{"n_kv_head": 12, "init_mimetic": 0.7, "lr": 0.00129, "beta1": 0.93, "decay_shape": "linear", "final_lr_fraction": 0.0, "train_tokens": 908300000}
MLP neurons of a small language model. Each row is named by its layer, matrix (up: input weights; down: output weights) and neuron, and shows model dimensions 368-431. Each number is 128 + 24 x the weight over its row's rms, rounded and kept within 0 to 255.
After each neuron's rows, "fires on" lists the tokens most often at its 100 highest values on Wikipedia text that the model never trained on.

L12.up1513 [184  75  81  99 121 123 154 145 121  99 145 120 190 143 118 126  88  98 111 125 147 140 101  92  66 141  97  88  79 123 133 164 146  94 118 104 130 107 157 135  87  93 113 163 137 167 118  90 118 121 190 199  90 124 138 115  82 170 126 142 123 105 134 114]
L12.down1513 [158 114 167 136 141 112 148 110 124 155 143 106 133 103 140 113 124 118 125 156 121 125 142 111  64  56 150 129 134 111 171 105 119 105 120 133 160 149 124 156 161 112 119 147 137 166 164 146 104 161 131 131 129 152 154 123 139  96 143 132 102 145 103 158]
fires on: "0", " G"

L12.up277 [181  78 103 150 129 152 101 172 104  77 141 158 149 134 115 136 166 108 138 169 133 103 113 139  79 145 147 109 140 140 176 131 129 128 131 125 146 137 106 108 100  68 138 129 130 117 133 113 176  95 113 155  91 148 122 123  67 122 118 104 121 137 106 132]
L12.down277 [166 143 112 130 124 115 123 156  84 125 101 128 100  94 102 125 127  83 127 122 117  91 127 135 123 123 133 100 108 167 119 117 153  77 160 150 118 109  79 156 138 131 131  88 153 125 118  66 128 119 132  95 107 101 143 134 102 106  72 190 130 105  98 104]
fires on: " ", "1", " E", "0"

L12.up510 [114 175  96  93 146 148 106 109 102 140 131 151 141 153 125 141 116 115 130 170 136 192 124 138 147 132 151  96 134 119 106 134 112 125 125 131 163 117  99 122 164 171 167  98 143 145 137 161 109 161 101 128 100 110 149 143 143 122 116 130 128 160 106 155]
L12.down510 [146 171 128 121 136 170 147 131 114 146 112 110 174 155 114  94 123 172 113 132 157 116 109 133 163 183 127 146 129 165 147 131 102 130 155 136  98  67 135 123 149  88 178 137 115 126 159 159 130 139 116 122 101 149 122 138 155 116 127 146 132 123 107 161]
fires on: " \"", " ("

L12.up2223 [150 156 138 145 160 142 137 135 128 172 101 136 106 141 125 153 126 102 101 152 104 110 131 134 106 113 166 113 145 108 110 128 119 125 118 128 131 170 141 137 135 123 142  97 122 127 170 157 151 125  92 123  88 182 120 156 128  99 116 133  99 120 114 140]
L12.down2223 [151 138  95 143 110 140  72 124 109 100 122 122 138 104 138 141 103  64  69 134  82 135 126 141 120 151 137 107 119 111 135 130 109 126 129 115 110 165 143 125 112 110 113  87 125 104 130 157  92 120 123 115 122 133 112 153 145 153  64 106 136  98 140 138]
fires on: " K"

L12.up820 [118 152  97 126 141 128 139 147 124 165 120 112 129 155 105 117  81 108 143 143 164 165 176 153 144 107 129 134  82 122 123 169  99 140 128 132 128 120 122 128 101  78 150 117  96 176 129 114 125 142 148 191 157 164  98 112 131 188 121 111 127 105 106 140]
L12.down820 [ 77 188 127 139 123 136 151  88 129 107 105 139 179 110 161 138 147 113 129 122 115 116 116  84 112 143 130 107 114 107 123 129 103 110  95 129 146 110 108 155  99  97 153 120 151 147 147  62 116 116 144 124 163 122 125 142 150 117  97 107 134 102  88 101]
fires on: " c", "B", "eb", " re", "b", "-b"

L12.up1228 [110 130 126  74 159 152 129 120 101 164 130  87 132 153 101 107 134 113 126 151 125 139 114  87 129 143 105 127  75 133  71 142 132 150 126 125 147 127 202  99 154 127 132  95 146 128 111 151  88 135 132 160 109 114 150 114  83 143 139  95 129 114 121 120]
L12.down1228 [159 102 124 141  88 168  91 137 133 115 161 168 147 148  99 162  87 120 117 156 104 135 111 154 129 119  85 160 109 130 155 147 139 148 163  76 142 128 138 139 129 120 132 133  92  92 123 156 165 130 121 102 128 129 117 129 100 125  89  91 172 125  84 118]
fires on: " H", " R", " P", "6", " K", "5"

L12.up1975 [118 142 174 160 166 111  99 167 110 150  93  84 125 131 157 141 151 134 108 106 135 148 144 130 125 134  89 138 130 126 128 110 114 138  92 117 143 114 146 157 146 172 102 113 150 122 160  99 146 136 178 113 123 108 126 100 106 153 166 153 104 126  97 128]
L12.down1975 [140  79 126 158 162 108 119 126  74 129 117 110 115 136 134 156 137 112 118 139 109 136  92 154 117 125 100 115 113 138 149  93 136 125 150 123 131 113 118 155 102 121 131 139 134 142  87 146 141 148 112 114 138 120 121 116 129 129 139 169  97 121 126  91]
fires on: " D", "D", "K", "ra", "L", "BR"

L12.up1316 [123 147 124 125 187 114 131 140  95  92 115 145 134 162 153 127 128 170 116 147 119 137 125  87  80 115 114 145 130 160 129 146 131 134 107  98 124  89 178 140 120  91 112 145  96 151 153 104 110 161 121 151 103 163  88  99  83 127 157 118 153 126 144  98]
L12.down1316 [155 132 131 144 157  84 146  95 125 117 120 139 113 131 149 123 132 112 109  85 175 136 108 125 177 114 118 170 158 142 112 147 146 152 120 112  87 103 119 128 162  81  91 136 141 108 110 114 121 142  88 110  96 133 131 158  95 140 147 117  84 100  98 115]
fires on: "L", " l", " ro", "U", " pre"

L12.up2981 [132 130  87 119 100 145 109 156 154 130 102 149 115 113 108 158 125 120 116 125 138  97 139 152 130 136 135 137  92 128 144 167  73 131 166 130  93 151 125 116 127 133 164 122 161 113 112 143 111  81 127 139 152 120 119 135 130 122 128 125 151 151 118 121]
L12.down2981 [134 117 105 145 113 167  77 125 144 136 144 103  80 146 149 114 111 122 145  87 130 164 124 143  62  75 122 154 117  85 173 126 181 121 167 114 144 156 112 132 161 106 130 126 114 100 110 113 136 120 116 134 153 118  97 115 128  99 135 169 123 127 133 161]
fires on: " sp", " ref", " b", " f", " comp", "-b"

L12.up56 [116  97 133 116 120  89 102 129 112 135 131 163 131 172 132 131 158 131 145 153 119 113 117 173 140 111 122 127 133  96 111 111  28 101 119 107 150 138 133 113 122 151 165 135 153 130 165 122 121 161 127 132 125 114 154 131 136 115 103 120  86 133  75 122]
L12.down56 [ 91 111 124  98 149 139 134 123 144 159 131 130 140 108  86 109  86  93 149 165 117 113 143 125 154 164 157 121  98 150 150 153 146 143 122 238 100 140 151 117 100 133  92 133 105  91  93 140 137 125 124 112 141 169 126 169 115 203 142  66 132 104  94 148]
fires on: ",", " –", " |", ".,", " to"

L12.up1746 [122 147 118 134 121 127 125 153 120  80 120 136 128  89 110 150 126 150 131 142 128 115 100 119 108 137 100 121 136 135 127 117 128 129 133 147 142 138 143  94  76  93 136 145 115  84 108 132 145 117 170 108  98 146 176 118 155 188 157 134 120  68 119 144]
L12.down1746 [ 78 140 117 118 117 109 118 129 125 105 102 129  90 157 140 110 114 115 140 124 117 152 110  81 110 123 159  89 125  84 138 124 132 104 113 113  74 177 123 129 138 151 165 107 129 145  88 122 147 117 144 123 116 171 146 120 149 101 147 181 160 117 124  82]
fires on: " l", "0", "5", " r"

L12.up1633 [140 151 121 154 141 147 109 129 151  85 138 139  89  91 155 140 171 142 102 102 142 134  88 139  90 174 114 109 133 128 132 172 139 125 110 142 158 111 119  86 126 115 124 137 110 136 120  78 131 145 134 133 118 121  90  92 125 113 137 140 119 136 135 154]
L12.down1633 [104 122 137  88 147 161 136 146  97  77 132 115 113 122 120 148 126 162  98 104 125 136 118 170  95 160 140  91 136 126 147 122  84 143 126  74 121 102 150 135  97 152 170 134 127 166 135 162 112 108 119 109 111 130 118 135 118 126 134 138 119  78 150 139]
fires on: " H", " the", " in", "0", " at"

L12.up1459 [124 129  81 109 109 108 153 162  93 136  71  91 123 102 164 118 151 183 147 155  92 106 105 115 136  92 151 159 104 114  94 168 147  88  90 125 134 117 153  88 103 136 150 123 100 137 100 155  64 150 158 146 132 150 175  66 103 136 155 107 134 120 124 158]
L12.down1459 [136 123  78 157 121 153 131  93 121 119 130  92 125  95  92 139 104 120 147 130 150 135 121 156 157 125  76 136 133 136 167 160 108 160 137 148 141 113 138  94  99 128 156 118  80 168 133 130 128  96 110 127 152 121 113 120 158 111 134 199 131 116 138 153]
fires on: " (", "′", " J"

L12.up267 [182 119 116 178 112 162  99 141 152 115 124 133 177 116 112 162 125 125 139 194 138 158 122 147 166 172 143 109 150 119 120 145 121 132  93  76 150 147 126 175 140 102 157 117 136 156 131 157 123 137  89 141 129 111 116 102 115 109 114 133 148 169  96 116]
L12.down267 [142 127 160 152 115 159  79 137 140 118 132 128 136 151 148 149 128 164 105 134  96  87 122 143 128 149 130 116 128 137 131 154 125 132  83 165 142 126 121 158 123 107 143 146 120 135 131 118 151  93 122 126 131 142  83 139 155 138 148 113 102 115 135 147]
fires on: " \"", " '", "\n\n", "–", " ["

L12.up1821 [132  80 144 162 143 103 120 107 123 137 144 149 129 124  98 142  95 130 139 145 129  80 113 146 151 119  99  96 138 145  89 116 131 114 147 134 145 137 100 121 145 156 148  79 120 173 145 106 134 109 112 122 178  85  94 127 103 146 137 121 127 116 103 108]
L12.down1821 [112 119 116 107 143 112 104 148 125 126 140 101 116 162 156 129 131 104 152 146 129  91 156 153  97 190 131 105 142 161 152 138 114 161 140 187 148  83  99 137 148 120 110  76 103 134 145 158 136 140 141 130 128 115 147 135 111 141 105 124 126 147 137 137]
fires on: " a", " cell", " |"

L12.up338 [100 131 129  74 135  89 131 135 105 142  88 144 153 113 121 132 144 145 163  88 133 137 134 130 135  91 125 151  97 114  96 147 122 131 129 148 164  95  97 134 101 126 140 137 124 124 136 134 135  58 140 133 147 137  91 126 136 134 108  83  93  67 139 137]
L12.down338 [ 79 136 112 120 148 122 134 157 112 102 138  92 164  90 141 116 139 120 103 145  89 163  93 135  97 122 120 146 130 137 120 157 148 152 145 165  93 158 136 113 120 122 156 133 117 140  56 113 114 119 135 135  99 113 112 120 161 134 110 154 154 141 127 163]
fires on: " |", "|", " where", " working", " works", "ly"

L12.up369 [156 120 149 136 138 130 134 128 115 132 112 124 132 141 139 133 157 105 171 127 129 155 130  98 126 133 121  90 103  79  91 100 114 109 146 146 163 142 155 140  84 112 130 117 192 106 112 114 159 151 111 170 143 158 146  78 156 128 123  95 139  91 112  86]
L12.down369 [148 138 134 130 139  97 122 156 125 167  62 110 156 120 171 117 148  94  93 148 103 117 103 106  97 114 132 123 103 144 130 103 126 142 183 128  97 116 128 114 150 135 128 148 130 128  91 137 116 136 140 159  93 115 132 116 140 113 142  87 116 102 120  95]
fires on: " L", " N", " ", "."

L12.up1423 [110 117 137 100 117  93 159 132 170 121  90 152 146 123  99 167 162 134 156 127 125 117  99 138 119 130 148 179 144 110 109 135 146 123 115 118 105 184 150  99 120 124 132 189 186  99 105 165 112 105 154 132 148 102 134  98 133 136 103  89 120 172  74 153]
L12.down1423 [109 130 123  87 142 156 124 139 102  89 161 138 127 128 144 161 174 145  99 138 137 155 107 112 128 132 123 106 116 144 178 120 129 127 109 171 124 131 134 151 146 112 166 127 146 109 152 170 114 128 181 131 179 138 101 133  90 135 129 155  93 150 121 126]
fires on: " |", "ial", "ub", "V"

L12.up2938 [ 87 144 110 132 122 116  87 216  78 132  98  89 107 162  44 131 150 115 177 121  89  92 130 119 154 116 144 147  97 137 102 140 171 121 160 143 134 189 173 124  87 110  93 142 141 153 107 115 105 140 151 180 152  85 113 149 131 133 141 119  91 142 173  96]
L12.down2938 [ 97 127 106 149 105 125  74 126 112  99 129 118 104 105 152 104 143 115 148 129 117 154 130 104 137 122 134 154 116  92 173 133 195 120 156 117 139 121 128 113 114 154  94 110 103  80  69 143 113 170 154 140 142 157 140 147 138 125 134  93 124 124 112 116]
fires on: " ", ".", " a", "-", "9"

L12.up2521 [128 112 102 113 164 121 117 103 105 141  96 115 111 119 103  99 135  79 119 125 119 193 129  73 124 137 144 140 135 114 174 162 132 115 150 131 131 120 130 164  96 131 127  38 104 166 116  80 124 158 156 128 151 132  67 146 132 141  93 161 113 152 120 143]
L12.down2521 [142 110 106 104 113 123  95 135 105 144 137 159 155 136 108 101 114 149 168 108 126 162 131  73 161 115 160 168  92 132 124  92 121 121 117 151 173  58 156 146 127 140 144 158 142 139 133 154 170 131  96 106 165 119 129 144 130 139 120 149 122 137 129 122]
fires on: " for", " For", " Cy", " St", " Ben", " with"

L12.up154 [112 121 115 121 138 126 139 104 143 176 106 135  85 144  89 118  79 130 140 152 102 128 146 102 140 154 128 153 155 154 139 147 145 148 104 123 169 114 131  85  97 112 129 150 106 120 119 103 129 145 129  97  86 111 118 117 137 122  82 167 149 143 103 185]
L12.down154 [142 151 118 142 122 128 155 109 120 103 124 131 142 136 128 123 140 137 133 129 103 106 103 132 136 126 120 147 170 139 117 165 115 151  92 135  82 120  70 127 123  83 105 159 120 146 115 124  89 135 137 143 100 137 114 127 102 117 128 120 133  75 122 109]
fires on: "b", "B", " B", " b", "D"

L12.up1701 [102  75 126 100 124 111 116 122 109 172  88 108 119 133 103 173 153 143 186 169 126 127 135 158  92 123 136 153  71 113 116 121 143  90 104 152 130 167  90  92 130  94  95 124  99 174 141  96 123 123 122 120 145 182 119 193  78 120 129 157 146 137 124 137]
L12.down1701 [134 127 110 140  91  98  81  98 144 118 143 115  88 103 112  95 117  99 124 138 105 136 108 172 136 147 158 153 136 126 148 170 137 110 127  95 114 145 153  68 135 102 140 126 143 118 142 147 124 147  67 152 127 130 133 129 116 138  72  81 112 109 122 186]
fires on: " m", " f", " v", " H", " all"

L12.up2884 [126  93 163 115 127 138 135 115 107 162 143 130 160  80 164 138 119  67 139 131 190 156 137 121 147 130 141 118 118  74 135 121 131 139 108 141 139 111 127 127 132  96  76 130 122  85 121 121 127 103 154 135 155 129 124 137 159 132 143 137 119 136 110 109]
L12.down2884 [121  99 128 135 144 119 105 142 162 113 117 166 195  92  98 166  84 114 136 151 112 136  88 108 137 133 175 101 106 105 120 107 130 162 113 109 116 127 112 133 130 124 117 120 114 110 159 140 103 139 122  95 145 134 134 157 133 136 111 169 110 122 126 137]
fires on: " E", " La", ".", "a", "ha"

L12.up2463 [124 121 113 121 112 169 190 178 127  74 109 176 153 181 135 108 145  90 166 139 112 128 150 113  90  91 158 143 142 154  90 103 132  99 160 131 138 158 160 138 132 151 112 123  96 132 113 134 119 102 127 172 128  98 120 118 150 130 133 134 120 157  76 169]
L12.down2463 [114 143 108 133 107 106 142  90 131 111 144 150 117 145 139 113 160 127 145 114 147  81  94 127 142 132 143 114 119 127 125 103 140  91 129 128 129 108 129 125 142 142 151 153  86 147 146 134 150 101 126 112 129 186 165 136 140 152  87 126 163 164 134 111]
fires on: "0", "9", "5", "4", "7", "3"

L12.up1074 [135 133 157 104 125 136 111 118 122 127 123 159  77 140 161 110 155 122 125 110 146 123 103  93 111 138 156 159  97 170  99 122 124 118 128  70 142 188  95 101 156 150 113 126  78 117 135 163 107 147 120 124 116 134 105 141 137 112 150 113 126 132  99 131]
L12.down1074 [148 123 135 147 188 176 165 161 123 100 108 140 158 155 124 128 154  98 148 136 109 114 104 125 134 154 134 125 111 100 132 177 126  75 132 112  93 140 134 117  81 147 115 149 140 137  82  96 136 153 127 112 143 107 141 105 137 136 139 119 114 135 115 120]
fires on: ".\n\n", ".\"\n\n", ")\n"

L12.up1185 [165 120 147 142 145 172 140 144  97 131 147 130  91 152 147 128 115 129 150 101 157 150 122 102 119 160  78 126 124  97 197 108 141 130 115 120 135 111 134 137 151  95  85 136  95 144  92 109 108 133 181 145 123 163 149  97 130 173  68 150 147 161 114 110]
L12.down1185 [122 142 148 145 171 121 125 111 116 126 100  65 107  87 155 130 133 109 111 129  87  89 107  84 110 145  86 112  81  90 165 125 132 105 148 240 116 125 102  98 131 148 144 150 148 166 116 140 165 131 101 112 136 148 135 134 102 171 102  98 170 145 121 188]
fires on: " was", " (", "–", " ", " of", "aged"

L12.up225 [133 112 160  95 125 151 141 146 153  96 114 105  95  82 132 129  88 123 135 142 137 114 128 108  95  77  94 151 138 134 127  96  85 156 120 111  66 134 106  88  70 175 117 142 124 134  96 118 154 117 115 136 162 129 161 109 114 138 122  90 140 123 135 116]
L12.down225 [114 105  84 123 126 122 140 168 128 100 139 112 116  59 145 147 147 123 152 178 118 104 124 135 125 185 112 124 153 131 108 145 139 137 124 146 158  89 110 130 149 135 158 131 130 120  93 126 147  98 113 116  70 101 124 134 131  90 156 113 138 128 143  99]
fires on: " of", " re", " W", " Army", " ren"

L12.up1568 [144 133 132 120 134 113 122 160 155 123  77 129  78 139 116  99 162 125 178 120 149 185 100  41 126  91 139 112 143 163  98 110 132 189 113 160 142  84 161 171 131 119 124 129 162 163 122 102 120 138 124 104 135 145 106 108 100 128  92 113 166 135 158 150]
L12.down1568 [118  88 138 152  66 106 148 144 158 120  90 134 125 155 117 125 139 126 115 132 103 178 111 142 118  91 138  99  99 136  94  91 152 150 160  99 156 107 100 123 133 109 152 126 122 152 128 141 149 145 138 143 139 130 111 114 140 133 135 129 105  99 105 143]
fires on: "1", "4", "-", "3", "9"

L12.up779 [128  75 120 142 101 127  80 126 139 132 145 131 147 165  91  60 147 144  72 175 133 114 126 109 142 131  99 131  99 112 130 167 138 123  82 102  90 105 101 120  71  77 153 114  99 122 189 116 112 144 147 144 128 138 116 155 138 101 140 159 119 163 114 158]
L12.down779 [ 98 114 137 138 123 132  96 122 121 139  95 131 182 119 159 117 143 131  87 128 120 193 107 108 133 101 130 129 116 138 104 145 176 150 146 137 130  99 108 132 170 128 156 155 130 149  91 164 120 139 120 211 129 143 121 146 121  90 135 127 115 183 107 146]
fires on: " can", " to", " could", " will", " may"

L12.up577 [119 128 129 103 122 156 153 126 129 123 102  99 129 143 151 157 125 135 123 135 115 145 150 112 155 119 162 162  86 122 151 154 138 154  86 142 145 119 146 159 112 106 111 134 125 173 163 108 123 138 160 144 138 114 133 112 129 155 137 119 154 113 130 182]
L12.down577 [133 116 164 138  88 150 104 114 119 108 120 138 122 122 166 117 103 121 109  94 126  74 113 114 162 119 159 168 118 133 175 126 187 121 156 146 148 119 147 145 112 125 119 138 130 159  79 115 144 108 128 167 107 104 100 122 154 148 137 199 147 117 106 121]
fires on: ".\n\n", "\n", "\n\n", " (", " by"

L12.up2861 [107 141 103 132 147 140 128 133 131 125 155 147 142 126 130 150 133 130 126 121 145 143 121 114 127 102 110 139 132 122 140 142 135 131 134 156 119 133 151 163  99 124 138 131 121  37 130 114 154 170 139  69  98 178 116 109 120 158 164 124 131 138 140 116]
L12.down2861 [ 96 149 132 130 180 139 103 121 141 127 126  84 106 155 135  88 103 161 116 128 120 101 116 155 168  84  85 107  85 142 127 115 123 108 147 124 123 115 127 127 128 109 142 167 168 126  78 139 137 134 139 100 134 156 130 162 139 131 133 123 120 114 164 144]
fires on: " ", " Records", "un", ",", " Sir", " -"

L12.up2933 [136 120 128 150 118 147 108 106 146 144 101 158 129 112 143 111 173 161  93 148 131 107  71 171 121 116 145 120 110 148 125 161 148 141 113 130 137 159 129 134 124 142 122 134 125 137  90  92  93 111 172 125 138 117 123 114 110 169 148 156 151 143 136 131]
L12.down2933 [171 145 155  96 135 119  92 146 117 116 102  83 168 137 131 126 122 160 147 151 120 103 153 144 129 133 100 176 152 148 177 136 130 119 122 139 107 137 135 132 150 126 127 179 121 147 114 154  80 162 104 101 106 122 140 135 127 128 153 108 105 126 148 126]
fires on: "0", " about", "5", " around", " almost", " |"

L12.up1093 [122  99 123 115 132  83 109 137 105 175 202 132 112 134 141 147 148 135 169 100 148 138 121 130 131 195 170 135 120 128  98 164 129 131 114 116 103 120 136 129 102 104 134 157 118 167  89 116  93 104 140 210 102  91 118 126 136 135 108 157 134 111  86 120]
L12.down1093 [138 162 101 114  92  95  64 136 113 110 111 156 107 133 115 131 191  87 138 132 131 123 119  87 121 132 112 129 146 133 103 146 171 128 152 129 124 116 110 105 137 128 146 179 138 140  80 121 135  99 100 155 123 116  87 151 179 151 135 122 152  92 104 108]
fires on: " N", "\n"

L12.up337 [120 126 120 150 153  89 180 136 142 108 150 138 119 142 130  87 114 148 138 130 144 121 147 119  98 131 131 162 114 126 121 139 130 130 137 111 176 129 114 115  80  81 104 136 115 106 121 125 159 111 145 142 121 113 105 122 134 129 140 119 140 157 105 106]
L12.down337 [150 150 150 144 116 115 135 138 121 135 163 136 126 157 160 121 100 128 118 132 117 118 126 145 182 123 124 115 148 124 121 130  95 150 161 128 120 135  75  97 158 139 144 121 158 147 114 134 138 110 130 148 152  96 130 115 110 155 165 106 123 146  72 128]
fires on: " S", " \"", " can"

L12.up308 [ 93 128 144 114 111 163 148 128 117 169 107 142 140 133 147 161 135 137  91 121 133 156 169 127 100 131 144 152  80 172 131 129 132 155 182 132 140 120 138 117 121 177 112 162 114 165 114  91 159 111 141 146 140  86 173 129  89 176 139 122 124  79 118 105]
L12.down308 [105 179 111  88 132 163 134 182  91 156 116 147 129 136 129 103 140 183 125 144 111 117 123 130 145 100 146 124 116 109  86 132 143 167 111 196 112 119 161 104 159 159 134 128 113 135 141 108 119 153 143 112 119 120 103 150 132 145 156 164  71 104 148  97]
fires on: " is", " been", " was", " currently", " are", " also"

L12.up2762 [153 137 135 115 113 112  94  63 113 162 190  88 153 141  95 126 141 109 175 142 120 163 115 162 141 104 129 128 119 141 125 123 165 128 103 132  95  73 176 100 148 119  90 154 158 124 162 137 166 131 120 152  76 181 146 169 124 127 107 113  98 103 142 113]
L12.down2762 [107 152 157 107 137 102 151  82 138 144 130 128 132 152 135 153  96 152 154 120 149  83 121 138 160 128 134 134 120 132 152 146 137  97 152 152 151 156 119 117 112 168  89 144 121 127 117 130 133 104 145 110 111 142 145 110 164 111 130 105 104 115 146 135]
fires on: "2", " sh", " c", " V"

L12.up1467 [117 126 162 141 158 128 122 115 142 114 147 130 122 111 168 149 138 153 102 135 169 148 134 124 125 126  67  76  98  67 116 123  93 158 118 135  98  95 140 146 137 129 121 140 109  67 137 103 121 149 101 146 127 151 145 134  92 122 138 145 133 168 123 113]
L12.down1467 [122  98  89 126  86 156 132  99 139 148 121 130 130  86  92 134 119 156 107 136 143 194 116 107 144 122 139 147 168 116 132  91 116 161 103  96 134 134 157 132 105  78 169 132 155 113 150  91 120 133 129  60 154 130  91 154  77 117  90 126 146 109 130 121]
fires on: "-", " ev", "u", " m", " h", "ad"

L12.up2935 [103 135 143 126 138 150 116 122 109 163 133 102  83 160 121 145 127  82 142 126 114 138 166 109 126 170  76 156 162 126 119 123 117 150 161  84 129 117 155 125 133 155 109 123 147  93  84 116 144 123 101 123 117 122  97 110 129 117 107 116 104 175 145 150]
L12.down2935 [127 144 120 122 117 112 120 100  64 134 144  32  98 124 144 125 130 111  89 128 114 162  84 130 150 135 118 150 125 176 109 138 168  96 157  96 107 104 142  50 150  96 114 110  83 114 152  91 157 120 123 131  99 158 139 146 119 130 145 131 135 133 107 121]
fires on: "2", ".", "6", "3", "7", "5"

L12.up3008 [119 144 131 100  99 131 145 109 155 168 108 122  53 166 123 143 117 119 124 127 118 137 158  84 127 113  98  86 145 106 121 104 125 113 147 117 123 135 158 128 112 110 130 150 125 109  76 119 145 129  98 124 177 100 116 159 121 110 120 117 102 145 133 124]
L12.down3008 [125 154 149 126  98 118  82 136  95 169 156  92 152 177 186 163 113 130 141 157  50  92 134 131 131 140 120  99 144 141 127 117 114 107  94 141 135 101 119 149  97 168 116 169 121  96 186 177 105 116  96 126 183 145 133 131  97 122  92 112 125 182 118  94]
fires on: "6", "7", "US", "R", "4", ")"

L12.up2643 [193 119 104 147 121 146 117 122 143 128 117 127 100 137 133 131 148 179 116 178 131 146  77 134 146 126 131 144 140 139 167 149 123  91 127  81 129 116 118 127 134 117 149 124 116 134 111 118 140 139 147 145  92 118  99 108 113 131 138 150 142  95  78 125]
L12.down2643 [116 155 137 187 178 145 103 103 102 115 109 105 135 116  99 135 113 115  99 152 134 143 145 114 174 144 126  98  84 142 137 152 162 115 134 192 136 125 143 122  96 104 150 138 151  70 148 143 105 116 106 150 168  69  96 116 116 139 136 133 126  66 105 151]
fires on: " B", " b", " "

L12.up2895 [222 109 135 139 150 202 147 115 122 104 119 111 107 129 164 126 158 119 110 122 170 145 151  99 116 159 113 113 116 143  89 119 123  89 130 122 129 120 167 120  95 141  91 146 121 100 177 108 112 145  76 122  99 148  93 130 161 133 150 115 123 133 100 125]
L12.down2895 [163 117 129 126 138 121 145 143 117 112 125 159 147 133 151 134 147 173 136 136 148 105 138 177 151 129 119 172 128 132 171 125 141 127 137 163 126 120 126 124 142 124 109 116 102  96 147 182 117 104 102 145 135 124 113 142 143 154 133 109 133 133 104  81]
fires on: " the", " l", " Ad", " was", " most"

L12.up2661 [113 122 159 136 108 177 151 123 165 117 140 157 142 206 135 172 145 142 142 106 152 153 147 121  70 130 164 113 119 123 106 153 136 121 143 111 100 114 120 124 103 169 143 157 145 126 126 137 106 123 138 117  80 133 140 148 138 126 121 123 156 118 108 107]
L12.down2661 [131 176 136 131 131 117 171 119 126 138 129 118 113 159 130 100  85 146 111 154  88 156 128 149 122 115 152 126 118 176 157 116 126  98 161 166  93 133 134 130 104 148 147 146  81 119 140 153 122  80 130 130  97 122 113 107  97 108 150 178 149  83 110 176]
fires on: "1", "el", " known", " owned", " ", " con"

L12.up1442 [132 150  88 112 120 133 139 115 132 183 163 125 100 105  92 177 181 134 130 129 105 164 138 150 113 150 168 114 145 132 134 159 128 130 131 128 128 152 121 136 140 139 127  85 132 113 112 100 148 107 131 127 138 147 120 112 127 124 149 142 157 120 111 134]
L12.down1442 [133 135 142 147 139 121 116 124 130  84 108 152 117 130 123 123 134  80 157 112 128 102 171 154  87 156 140 110 168 117 131 143 134 116 147 111 164 118 144  89 131 111 143 121 101 122 125 115  68 157 126 133 162 173 152 135 142 131  78  92 103 122 110 167]
fires on: " the", " in", " World", " all"

L12.up2304 [115  71 129 113  92  86 125 146 117 113 116 161 156 142 136 139 147 157 163 143 145 115 152 146  90  96 126 166 139 135 156 147 115 116 134 126 114 123 121 151 152 136 113 136  99 163  77 114 107 112  67 127 137 107  92 152 136 191 158 142 122 126  83 149]
L12.down2304 [110 119  97 128  86 160 142 145 155 123 153 138 167 107 178 172 113  93 131 101 113 124 111 115 118 101 146 137 127 139 162 111  74 128 122 122 117 147 142 132 175 109  96 143 158 129 155 130 121 134 129 136 135 131 148 123 138 162 146 149  70 119  97 136]
fires on: " at", " At", " Sh", " T"

L12.up2792 [ 76 116 125 105 106 134  96 131 114 156 148 153 139 126 134 125 143 151 146 139 144 118 175 136 159 156 122  74 125  68 130 152 167 139 160 149 132 191 122 113 121  96 134 137 112 161 135 120 131 143 143 167 125 165  79  94 148 136 187 121 117 117 147 107]
L12.down2792 [134 114 120 126 133 172 157 101 116 148  94 147 126 107 147 156 110 150 100 110 137 120 161  78 154 132 150 130 145 131 133 112 144  91 148  89 128  75 144 126 129 119  99 112 105 140 178 140 149 127 121 125 128 155 135 167  89 135 158 119 119 103 131 132]
fires on: "O", ".", "|", " o", "2", " O"